Weights of a small transformer language model.
Architecture: LayerNorm before each block, learned positions, biases.
Training: a variant of Adam for these matrices, 197M tokens, 12037 steps.
MLP neurons of a small language model. Each row is named by its layer, matrix (up: input weights) and neuron, and shows model dimensions 0-159. Each number is 128 + 24 x the weight over its row's rms, rounded and kept within 0 to 255. Numbers have three digits each.
After each neuron's rows, "fires on" lists the tokens most often at its 100 highest values on Wikipedia text that the model never trained on.

L5.up193:127145149123139092147138122072122148107083107091167160118169116126141136125109106095109173133107163153113139155112115160134117115074115134149098140121145165114148126140181182152137142123116154118157137121109106129148088148115116099159121099150134127105125127100110088132155139150138131136110120114143106083147126108178067146143091125063082116123138107125164111134107134109146142109167137133126124144107132125124161151124165106175149126113108137114136085149145111127132143101193146
fires on: "d", "end", "st", "et", "est"

L5.up404:131166132095136115100107076074161129105154108112128139129159110110150137158128134099098127160119164097154133124114111120118170103077111119160144161129132147081078118108152098147116112113129143117178142144140123122128143183165101151151151180129110111107132164105149122104113129143148110110106116149142131136132157094133126150101152153094112076137173113110118094182143109140132089148119176109149128116147099155160161121142136153148151119141142108137120135076118108143157105145099115
fires on: "un", "en", "Un", "fin", "En", "in"

L5.up298:153118084132092092121121102151128101158099073147081138085144096140106152117103133116117159133121124147111143138112129112120145115152107121130114111142136134135132134133096104151094118130096141162111097182110151096114083124121090169122131167151171100146135148136136118096094111157200140107098119064142092166100111115135147131144116150151142109134118145133111095119086139160155107117168152120103116154113121087104142138167135128141157150155099118163127137160096098105120128135162120
fires on: ", ", ") ", "r", "\n\n"

L5.up187:178112155137105146113144113135117125147119149083135095132112115134141119116139126177162119108129132131145119136131130107175102104139153133140127105100151189083131133101129092153106128137107138119125199143137111092149105091111123142125162129153147123181096104158140172117106123106111131147138100104129105131157110093133125174078130160079116159090129120118133104131144135104144131112177163125137098096159129105115171130146081126096129120132087134122157096116107102166177144131105146
fires on: "il", "c", "ic", "z", "tic", "ol"

L5.up268:154167120130097128158174087118103133152122116120100145182133070152098119113093142182181105149162098113172171106119126123134128093129147112166121138084117120154154058111111121136107060112138130114124119113138161100149166117120152141117118122104184108126115145113118123144138137131172166111111148123137163097178109127124145126136135137125143079078116092133135116141139142089116112133149127139115121144159120142140167098127122107134110127145128159146085129146141112145135113135131134
fires on: "rec", "comp"

L5.up501:097145118125113089136107128131147117122107133145084176103130102123145098128117128102169130174146134140124128111142126093132106131120140135145125123148152143102153103096152153152102093087105144150169148139132116123118106112152113125154120183170131117125087182095098125123128130136146111151159105131132125123133109084131093170163119111066152171093087137129160122120132148114081124108138068087169130107154121100109155182112130115126149127080113142156124143117153153137126141100142172
fires on: "==", "===", "\n\n", "ot"

L5.up311:122119127153125122120104130098084132093122138101125157157113111101155123155132128140096131175146122070145156179109152118151118083175118108137152117066169120138122128137108135139120063125116111170160139135115123124153118103143118133142156162126113134088112107123105112077143133130130125132122172123153094087104115131150130119105119121060128134168181135141176102136143091100123132108112140093128084118124153142145110142131107131150154131103120130172126131106128164111161155139177144
fires on: "up", "ec", "202", "form", "\n"

L5.up352:161168090148107119131083130126070128124100103109138145149151118136103110117120122141135140136144140066147173141087113096158144120093144123170146095129118196101143112147099119126131098105126115114151096164114131139129108129143139145168173125133153132137104123125166148128105148115143118113098159155156127155154181158117126151086155163126104126131141121117111107100131096123119118125128125125116120144131129119122133152211168105116137132083106172160149082104124096134140110111173126
fires on: "an ", "or ", "and ", "(", "ing ", ", "

L5.up96:162123133097106143111162072106139125128155125133107117120112105150141121079075137154115130115131130127126173127114135131141122102109144124124084153138140144078088130111133143135117136131129142107146149141137159057120116127149131183148155182140133140150129170092137119096130145155102135121121130089111124121189107139131146160125164108125150116133136124063126120165090113094126156146118171063131138125137088097115134126125141128126160116095147131138143106112119061146150112108143172
fires on: "on", "fin", "id", "su", "qu", "af"